config = dict(
    n_kv_head=5,
    d_mlp=448,
    norm='rmsnorm',
    norm_place='pre',
    tie_embeddings=True,
    beta1=0.9,
    beta2=0.98,
    weight_decay=0.12,
    warmup_steps=375,
    decay_shape='linear',
    final_lr_fraction=0.1,
    doc_mask=True,
)
MLP neurons of a small language model. Each row is named by its layer, matrix (down: output weights) and neuron, and shows model dimensions 160-255. Each number is 500 + 25 x the weight over its row's rms, rounded and kept within 0 to 999. Numbers have three digits each. A neuron's up and down rows have the sign that makes its largest values positive.
A block is one neuron, or neurons of one layer that tend to fire together. After each block is what it responds to, as a language model described it from the Wikipedia text at the highest values.

L2.down76:513496532477488536498486512523537528469523479481521518482527556490468478499442512465540448467518481491494489539495445472499509485471498530504535496504488448516525482501446478489494519484546511475536529495514497505523523521514499505541558498514553516540494447511482523504520498497503473514
L2.down148:498500506504518504479492511517463454524516537504521500496509487486426518525493530511516471528521515547467516502520490490488481499466524538503526494475490468520465482518539481499491518500532507472512472491553492483490472548537480462528473500550487469542508526521504498473518544495506495528
L2.down165:504495537488471476485537501524479519467492509504508499496523524517525506488503513510518526518529541499491471466499521490511494491509510482469466484537479467488483503487503496518481484479495501512508503468517504523459519473493508466485467492514506455493538502520514520486514534525492503502
L2.down275:496478520555498507483494499486468481509522506488501478519519490525481513531509471504540533502517475529495503482471500487453518497503470486481515470486513543481516541495500494534496508511552503501464519467506487480462506506495545482472490460469470477519555472517542490523538541512495525501
L2.down303:492525453498531493501542478493522495501535532524530434492519523528510530512499526496544496513488509520498512510509499492515493512480497500514501507497519478460498467502519519517551512531494469478521522491522493505562510519491510458499503493516487504489471521487502482480534485478492500479
L2.down314:560489503481521525484443530515499464580503507494484532510502481473502546472474535525478515479524497514562508502547510497565509475512506499491513535485511497506494475528496533499489477486538500486495494473512511509509543488505485485473509509507506450501515505464525476525527511502493500525
L2.down336:453493460503500477479469544516462511500489501536518519499507442480498505510493530488530532507523501510464508502521448469505547501488511510524500514504474535538515518481542489482492496456500484483526497486450448519470514484507512510519475447489514491518537481524501479482517493482458488509
L2.down414:489491514517522494519535526506489458494491505500541476463492473464477500531487490506491511503528542542486499495462481472530523513528504517487473522524470489496477494519506482496512477511534527473500529501463518514527508503466537519538510524486495512490564463517518501504486501521493488473
Responds to: Clause-start after date phrase. The first word of a new clause, mostly subject pronouns (he, they, she) right after a date phrase like "In 1954", in biographies; also when, although, since.

L3.down96:481516485494531532458537497548467517504514502478489550486484546480521476538496500500479496505463524504518553519503478457501528480467480537485488540514531500493526457518559517521528496501481526499449466555537511533494498496499476529509512459525503500507494543516468531478509522501514521530
L3.down245:512516543486522520491463490528496480471467413479552516443523522479500490529530491479487469483453477513484534488517457511504507483463506501488515488480508459461506518506510509473470461531455548502517494512509467488473506456524508514476510548516499475499536539500484506494482473488504487516
L3.down405:483528498490503515453450481469459501526532518526480507451473507475474480495513501551486471499521475486502525488482492501502569524487484481481460502470485465498487465521525513480488504504514475477450527534534492517490493500519464494525496501494522499499477568526501506496506503492501498558
L3.down414:476476479441500500495495500496515483495537512496483487523498515490504488494558468484541502505498497543467485499484471478546521503490529509526498463480472488522498519493485525493483501511550516478540554488490517529507505489459491515530469521548467531526501455455502514459461513528492503514
Responds to: Predictable phrase continuations. Tokens that complete a set phrase: by after Succeeded/commissioned, ( before acronyms after organization names, as after known, or word-final pieces like Associ-ated, hidd-en.

L9.down301:461480524471488520529512522507527514507483504477446515539522508534460518566453540490519488519475551531455563450528471508514505504493517516467450498514537523451512491512480499509488474511462487530521476477540475495497525482505500491529485500501505474482494475479515456510494476530541516508
L9.down306:497484538518463480519478498514459529500510528481445503500474479500526495538471486479517499481521532579480536461486549547466527473452509496506502504485480517499482502530511507485458524532500476451548512527500490508518514466472512515511484457479495494515500512512487468464518482455520462536
Responds to: Male pronouns and word-middles. Sentence-initial He/he, his, him referring to a man in biographies, esp. after a period (He was, He served); also mid-word fragments in names (stant, oll, urb).

L2.down35:457500491481544495477531495495500453476495460534513488504507481517492490529505490506487512514536553507476499503475488465453510487528529474502538522482520502504511504530497445487478477501519480502474497470473513501542515531485495503499514513439455499486504498501565446497460473552504511495
L2.down39:514494475517461496532498508491490539543477501494551527496495522478452490531480511537485530456503511508492553536518469495473489534508504468523516491535482494525543514505477496473508518512539530515461466511490479497482503503457516472484536483494522521488467447493466484509497498471475537466
L2.down109:538511556538475489539476536498530488492507504549513487519495521461474510477507505475487497508515552464481526486491512495488498497496542495493479560516483473513533531518476505517521519554532503473510510495517495514537472489512487487482475498496473529535481472509530541475531500520533508521
L2.down177:518488517478473557486516473491487486523500472497491536511503500462508540483514503501493527481513482491561467489469487466496519484499479505503501498474486502496510510535468496499538474498525487559457493544465504486468499475468489465485541524492514484514448494485527520481510522499557505495
L2.down195:482488505467510521490486494481494454471472519491491473550542528491470535496508437525489511513452485512511452472533533503484479526496505474506492513478494517502523510525477487512548502490502523515492499504495554476515508480540472458528507498502480444570498464544525548489532490505489497495
L2.down212:486480571510479488474495511478497497486525517505460490564508535478506527519517537490495477539498499486457538500460505454498464466471503563426523486503498536483482516501539455524523504501509552513503522470486535467524506498514485509436495503490501517435489513461502496502501500543518508464
L2.down289:459565524507467432474480478534498482467513473529542511517513490497506481463490472490501473479477468480516516499548515485539519464505528478520525491526501493486523523435450451445497522495503472465482477513462483473512528447487487483495467502476483502486493509465506547495486495465492495481
L2.down390:504444489497483494521492542532501491495515466495481540519475489509477494480519509528494541479478521512467454472470501473471509517524529438470468470523490504448486499500499447492479504465450486532519535453525552515473505492492531497532515487529545472520527482485494445507489502487472491499
Responds to: Word-completing suffix pieces. Final or middle pieces that complete a split word, such as the a in opera, od in accommodate, and ary in revolutionary; also of after nouns like period, record, field.

L9.down198:485457506492468529531506498513483442506461515499505504512441521480521479441547499467520486513498493489481499509500435530454457487475511500475493511526501502464510489480477503450502505507506504542466504520510538505499490475510530526504533510541480482480556451466482528462437514496463483483
L9.down362:478511521482525510473516515473487532508491479498527501520496523490524488497525491486500483523457507539474506490481506543494483522472479503465502481472507500476515462493465504496482498550500545508500473526471494479487490526513507535517511504547493502495505452424446568478470552492476450489
Responds to: Mid-token periods and diacritics. Fires on a period inside a token sequence, such as decimal points (2.3, 1.75) and initials or abbreviations (W., a.k.a.); weaker on accented letters inside names (Fëanor, Kümel).

L2.down12:470511496502512512460482481516515478451518491487521482495470480509485494480491492536520493524469498582495512525501480528502505539508509519498478456492530454495482488498485506505523509533509526516538504522497510500514518512549517528502503510506498520511523453536503487505449531499526517537
L2.down56:505509518503476523490532497493478510502518469514533547487473505501478518527473501530518495458534499532534511504490497471517483481516506475485512455498514518505496490529547527487507458508476546475509510490547500513446520536534470569509517461491497473516474503490421500467545485526500514508
L2.down103:500398520428555487511543484515566473505494471519497517488512531488488510482485461469525436487478487465484487481485482472491481536514496540471513457484509496486479483491465492473472508531517511533496512503525464475460522518495439483511508525467484487499480530479542520498506470480527483518
L2.down145:542471457526501512520503491485504506525495518480492490498526519490490512478468514481532532468535526477521476485505474549489514521489494528532505497517498469498514465481450494489487500510520490492509512559482481510543517504548540480535522554510479537516403529506476553520483461488497514509
L2.down224:514493466528479497485556469530456493510474499477490476486513498483478515478528466495479519483544473498524519535531526502476498466481474482507511528533494502460515488467507527506510486522483481484464488489519497485571500508509477494465473452468500528470528487448497492501497512536491475481
L2.down257:491515510457514486534488474484536507531522494495480478515504492463499527552533437497488493460512509463491509518513501501515520533494471468469511463462510517479504502519504515475468473476486499506511483523506512487463497468488482468537496505504530486483503479469487483492523481536539528488
L2.down337:521526538518455479489480515485503516557489545522490498503504508519500513505448472573528512512514520539492491535507512551496528496486482474465519484502481456509487522486454531531535474486503509514471497473521521479431497474496492524507458479523508528510547506558502456512475474489467529486
L2.down385:505476434535494476528505489494474473523502508462510545527483489542512470508461476490509493473482460538502476489485471540441471509479442473500529518491511439503510519510483542520506515485509505518484479533494514494478491508523499495513511503494510500541450497541500488518484477530497453491
Responds to: Comma after introductory phrases. Commas ending sentence-opening adverbials or transitions (However, For example, In 1962, A few months later), plus the opening parenthesis after a subject name or date.

L3.down181:546503506468500543528482485501514498514477494486531526506501478532509554501492556542503537479464526486489497502496441520481494473495545482478474509524489523496499481483528530497475511475487481554505518468484551461500454541489488507526490499505516451513473473481539458467485511483492497481
L3.down330:511459460533517490537487522536506518509532504513577441501486520503530436516549561468495493496483509522469471489496439555468515525493528501502505525515522461500528523505510507517451482499491476496475518531516517503540525536522499500515485535498463476502467488492502468476520506513490506457
L3.down348:492527487518505487497471520504496477524505511494573502536489468493549485479520498519494503508442484516490447516460452471479470492499540493519519478497501522502489488512505502497503517526475459528520489521486499499501540486456501468505485500539508522517433486504498485505524495475467476475
L3.down379:473462447487519500507478506498495529545500481514475540507510493471439532518472487486522496481462512462497506517490477491514489459550475500531498479469491468453559497503452521513468477507501504503538489534526516521510482516549514512532530517523487513503488551508499517478520477469543479514
Responds to: Clause-introducing "that". Mostly "that" opening a reported clause after said, stated, concluding, plus relative "that" and "as" in known as, referred to as.

L3.down141:505514511516509526525516480533522497499480491526498482496500533501483492493520526484548529498446507504507522507501498500532533491520498521539528447467472481456490475494484511521500488487507511479508487531503464498470518478491504492524480505516494484557480526509553477467542495485498508523
L3.down194:490493530504507499491466524504523442504552469504514488499494515480502531505507494528492518534543480485477526465517522465508474543524522503478461485504518459465535500502469512480500536518440492487478515511466480502536506522509493468517495539510465509505472524489489502482476494555542476547
L3.down239:503487502530544512566486476481468457433485509552550493467513524486486458477489516463524521503496518486534531542497481460518491512508459492492497481518543484509508490511471489481450502486467490480537531487453508490504480527514510516513463454509463505500479466483556489499484505483501460491
L3.down252:459483470510523499485460494518520445473528565509499523553488499521537526521551486470497518457517527458479512474546512495475492441505502504503494546491488521459499445429500480503490510510459474484493516502496535554508511497478506539509496528487484483541490489447494515537479516492485489520
Responds to: Abbreviation periods in names. Mostly the final period of abbreviations inside proper names, as in U.S., F.C., D.C., Sr., Co., plus middle word pieces of foreign surnames (Boav-ent-ura).

L2.down5:468490509550498511470551512501538493483486475431504561446477474458499554540542474508483522484489496492498475537483525492482463519514500549481489507493526487504505441473497498510504448522516512528496502573521517481498505499511481475491483485483481451506532489482513535530511528472518482498
L2.down45:494490500513524483504470463495537458484470509509520459472449501452475496521519498532515509502502503499509540502480501469514511513499534523538529497490482512513513505490508504469512494539515506491546492531516471495485529541478538497525501482460523503490522493522494476508542491525497485531
L2.down61:519499484489465553513494499483468499510530493487439470530483543482510516470478455450456515537494484534511501493493497461505471475538526445515546562494472555519490527501496520505494505488523563554474469496501525478476480499499530475495502475527538475511521498515509477546528481522515499484
L2.down247:518510510469502511478518537493483503470458498499534502486520460482509481498503516558541474507484485451481456484507519497497495502557526488513498532540503491497487483553550516498543520528506539483510497498533501458483545523518500501477489497496516504511498513505493492525512534504496530498
L2.down382:470475499490515486507519496512537509454524486540499452456513500519510515489511483514501473530511510496525503508505526514480492498475515510475522491475499454460491508479507471484533494532532504492585486519508496490493498463525545468468453487490516484474495507513511504514480479512500486505
L2.down415:476526506497518483507521513507503471574476481518501488519495526459512521524498501487477512487510534521439497485552498494469479474483506473517553508488493420488484503538519496502486507488460494530512484503478480482471498474511499474561507510507501471508463501510481475520501512466479529503
L2.down429:484506557442519492506493494487554529536495523495483452501466494513573482516509487483511475530493534498486504501518517500472477528519479510505450492487473507518477473492494534536499490494522507478477490501510522480496507508514501508493484493479459497540484481454461475488464478491508478520
L2.down430:453523551481486537544496497539481522502537519505495494484521497481496489511528526526470472467532501450476496511511509487549499520504516507555517514490429524475490475502492549475524489526494513487517497490483517437464496510472524476499475474458507513534477519531471456517514560553511495527
Responds to: Mid-word subword fragments. Short word-piece tokens inside a word split after its first letters, as in w-h-ites, exp-os-ure, over-h-auled, ref-in-ance; rarely, heading-line ends.

L2.down3:484464498523487507493490515478480479477494510486548494459509489478493483549557487459504524492477552515489521524465489487515551557499476486497500523502499532509511488519502506492461451502464455501470524471521473478503509517496507497505460510495485526517484484484513503483492516541486472486
L2.down6:530504496495478512502476490567509496499469495508517497492480530512537469513519499528497531514480472521483537509509513466473488484509519523482466484510497489462534482516524490520485474490474514538491498492532469489496500498465481558518515524521490551480479529523480522482496509471529494498
L2.down94:516465508516488513508513512485536510508503493547502532494504518518458489481487481484572468503482486522489528553503493531475492465500478499471516491474508447485496539530492515497474505526475522522541530486527472497530531508512508510501526528541551487496504524508544500470472485495533551495
L2.down162:516491448489507535461464532507505460488528496518516514520521492482489496573505480508503465535479493523482521508480496517500543497487476492514542545523505451525519488510487470497479481522526511506483455553531435507508480484509532539491527544493433485504497481472512502506503475499522486484
L2.down223:486478483493488505531480517502497541470550503538541534476543499512497485504499524484489494516475467512511459501464518472530508505522513510527494537472486506521502535490506497475473489497507531545463489464504455495530502479531486459529462468477509547498531505536514494481465474478523527506
L2.down253:502495483506517533494487509499474507508511415473490479473533500492463526435512488510492459493451454516501466462480490510553508524505528464522489494466481484527478518497490471492487517458486515524499491489522503510545505491551497510488512455515498561462507497496524484491446505511488513513
L2.down283:495515478504477533509529476526510541512504516524483512509502516473459499496462506450498493498461485526509514540483500512520514498476526487558511412535442479510490478481496507505498517494492497465470516489510515486478478504542501533513495467491478533517510523528510491524485510448482505499
L2.down427:540526528488478519479493505490514488564523526488534480524476521461487493520461514497517533508478495526524542521506511478496546454491482506512562536523480533519539484529492502489467488514492532492487509500493494510540504506461512496495504510488481491482527506499504474522540535493491516511
Responds to: Of after nouns. The word of right after an abstract or action noun that takes an object, as in removal of, introduction of, control of; occasionally suffixes like -ful.

L9.down66:522461466493504495462474516527550497509537486489468482476508510495472490466483447441540470510460485479506509529433495540526494481506466493521505503485486475469496470519489476472463511517459514473508528526472485531484506513524485496493468473523515531504502522507487513465518475475501510510
L9.down175:535455500482504521493458507545474493492543479445511507510519483458478516451463510476522506498501490470508476506475509504505488524490463492513499513536452482502534490491516478528450476511471474505522476518502491492496524487515498495501489494478474519539483482498503486494482493515503481500
Responds to: Clause-internal commas and conjunctions. Commas, and conjunction "and" right after a subject noun phrase or opening adverbial, before the main verb or clause follows, e.g. "His mother,", "Nevertheless,", "accepted and".

L3.down87:534494425507559516500545478516479489535504464471494496484506511534503471506509488471518520479516460492498481486530513523467477484495461488506509530455455505487481528460540518528505514520518502500540489518477487501500526529499482511502467479466509495479512487463528486473499507529480503472
L3.down163:493511445507507511499523472501458505506475434506511529461490519473511515494496507466492462451489501510484503509527522540493498526523550478513481486513480495522465483479485479501525565509504489519445508520482513503540505462492537546494424485514511500516438472503535493489480484487532466504
L3.down198:471518499517483459520469497493536464535507496544518462498502466521492504563512520516516495496473549488518478467458490518479516486507474497469530488518482512489548496533487485536461500555482522508526534512509494525454490505483491480518493528456471483473492480529499446471485467496515502477
L3.down359:511508472478548500484504463492539557530526471507496528497492500512497462528515498466503472465520494503523507504463518500502490500509471541505501534501464449514516516518440459495509496512520506480556498545526497523506517492520506496524516517501483505462439519490519524519470473466509521505
Responds to: Sentence-opening phrase comma. Comma after an introductory phrase at sentence start, mostly dates ("In 1844,", "In June 2026,") or "However,", "Ten days later,"; weaker on "-ing" suffixes.

L9.down3:520459504532516535493480474522479510488498481489471494492499488497459484452526482499504511519432525473478516527507484523484528491481526543528496492480529520493441469509515508490496496470503483484530478507480485476505517522496492485547496506476488561513610542471452507486512491455499552533
L9.down22:487506502513522522474470486496525556516479496515484494478495538517476486546493482544480507496524468501459506506489475548508569511544485485494490516514514509482496490522500483523508460466529488514503475492518515481489482490501498509521525455511549507491571526506502508506528504493490479551
Responds to: Prepositions, esp. group membership. Prepositions opening a following noun phrase, strongest for membership or partitive uses such as "was among", "one of", "all 15 of", also on, with, from.

L2.down51:461550506518520525530473506509501536469537471544502527507535502542495467489527505511516518525494506485532495484466488509502498484513493528519504443464482491474524517478488489558519470491520512497480481475535496508513489496506536534508516508513515483488502514515516497495516453490477476515
L2.down142:518477527495498522464477542529462488488454500514507490511486525472515488490511493493504500511468533485529503513482496450502468466492490493485505504521510483553434471460480493481530542509498527522530541490504506500508490513501478534516468474517512532543478463468496488475519469507482526488
L2.down171:516490506485478514484501516447489508564506506509495486499534486508513483503475514517505506523480503519520533529503462549530499499518527481456509450517498527474501446431491456510514478504488508507525477519465478516514512514518511534538501473463428483532468482437489517485507491481497484527
L2.down184:449498539501465488490535504441502476526490458523517506488499498518503543521463522540517573541505540498464477449520492523495473499514525465514470551512497517500495506510526465472492513490486472496494491456489534527512510507487508507498481514484518485454440474489496488568486524536466474491
L2.down188:488465514462502524503489520471459448511511468486476554495493495488465505480492451493479479536529477498476506547490466506490485469506509505521538533509487460467494460496471508487485524493470498511471469494541514513482525494485453444551534487481535458501504468514533501491493477475505513500
L2.down399:500517523509496549457507456511496509509495512504536477497485502579491473504498490532484493497497538497483486452490515573492481499530532515491485528505497499494519517479505503503497485483510516513492460492466527494491491470450494495523485459476514520462486503555492486468516503487469480505
L2.down400:461515530540496525493517497501521491475502446527459504503512519482503488541542492487492475536493454501492474506492471472471515536495479514524499491482533527497488524474511510473507524460499457498491536492476514525520518514548514475434541478528507504491492526483477487503545484574509520470
L2.down442:516471503516464499526489540542571461553510540525528509528495472527520546501495485514464515481486510507488496516512486480479484449478512502520510566515485523510486450466524523469487492459507505519477491500523535491492484481496501539464458500506501443518505466534505495510499503467513488483
Responds to: Mid-name continuation tokens. Mostly the period after a single capital initial in personal or taxon names (J. R., T. J., T. s.); more weakly, inner tokens of multi-word names and titles, like Blu-ray, HH-53, War of Amusements.

L3.down199:496526495479485465482510494509529529504557477482506500469451497466505564510460533494510514455491478502554496460467496471524478472490486555497491512537487489501546481519447494514483511500507469475492493532466511492460499484525493486466506535521515506456420533464504498492505536497518469513
L3.down269:517502447467502537485497462491502486539528521506509467537520489491499469506573483485477493528483467507502539477462490472464503508487524458480482522487483518507471517508524502507551498505507529476498436497487489521476500494505483524548476505521484493504539503515475495490536498466487489509
L3.down345:508485469477506533520525543505524517488521515545466527492498526506483493470499499442506480519524483480517467455450498514517504534501509504507495495456551477532506491470492510488495484490482503478559499514497510500545498484553492501534482533496512533513591506493530514515483503486510527498
L3.down364:572486482540529477524484507498500500522478474477472519513510514502478486498467462478482509514504479503537493478455513461495566562498487484493506497500522509524468480490567532479500503491491509493529513491516506482511498493527501515520521457524451531524540489500500504489463519498519521497
Responds to: Prepositions completing verb/noun frames. Prepositions that a preceding word requires, mostly "to", also into/from/on, e.g. due to, returned to, similarities to, according to.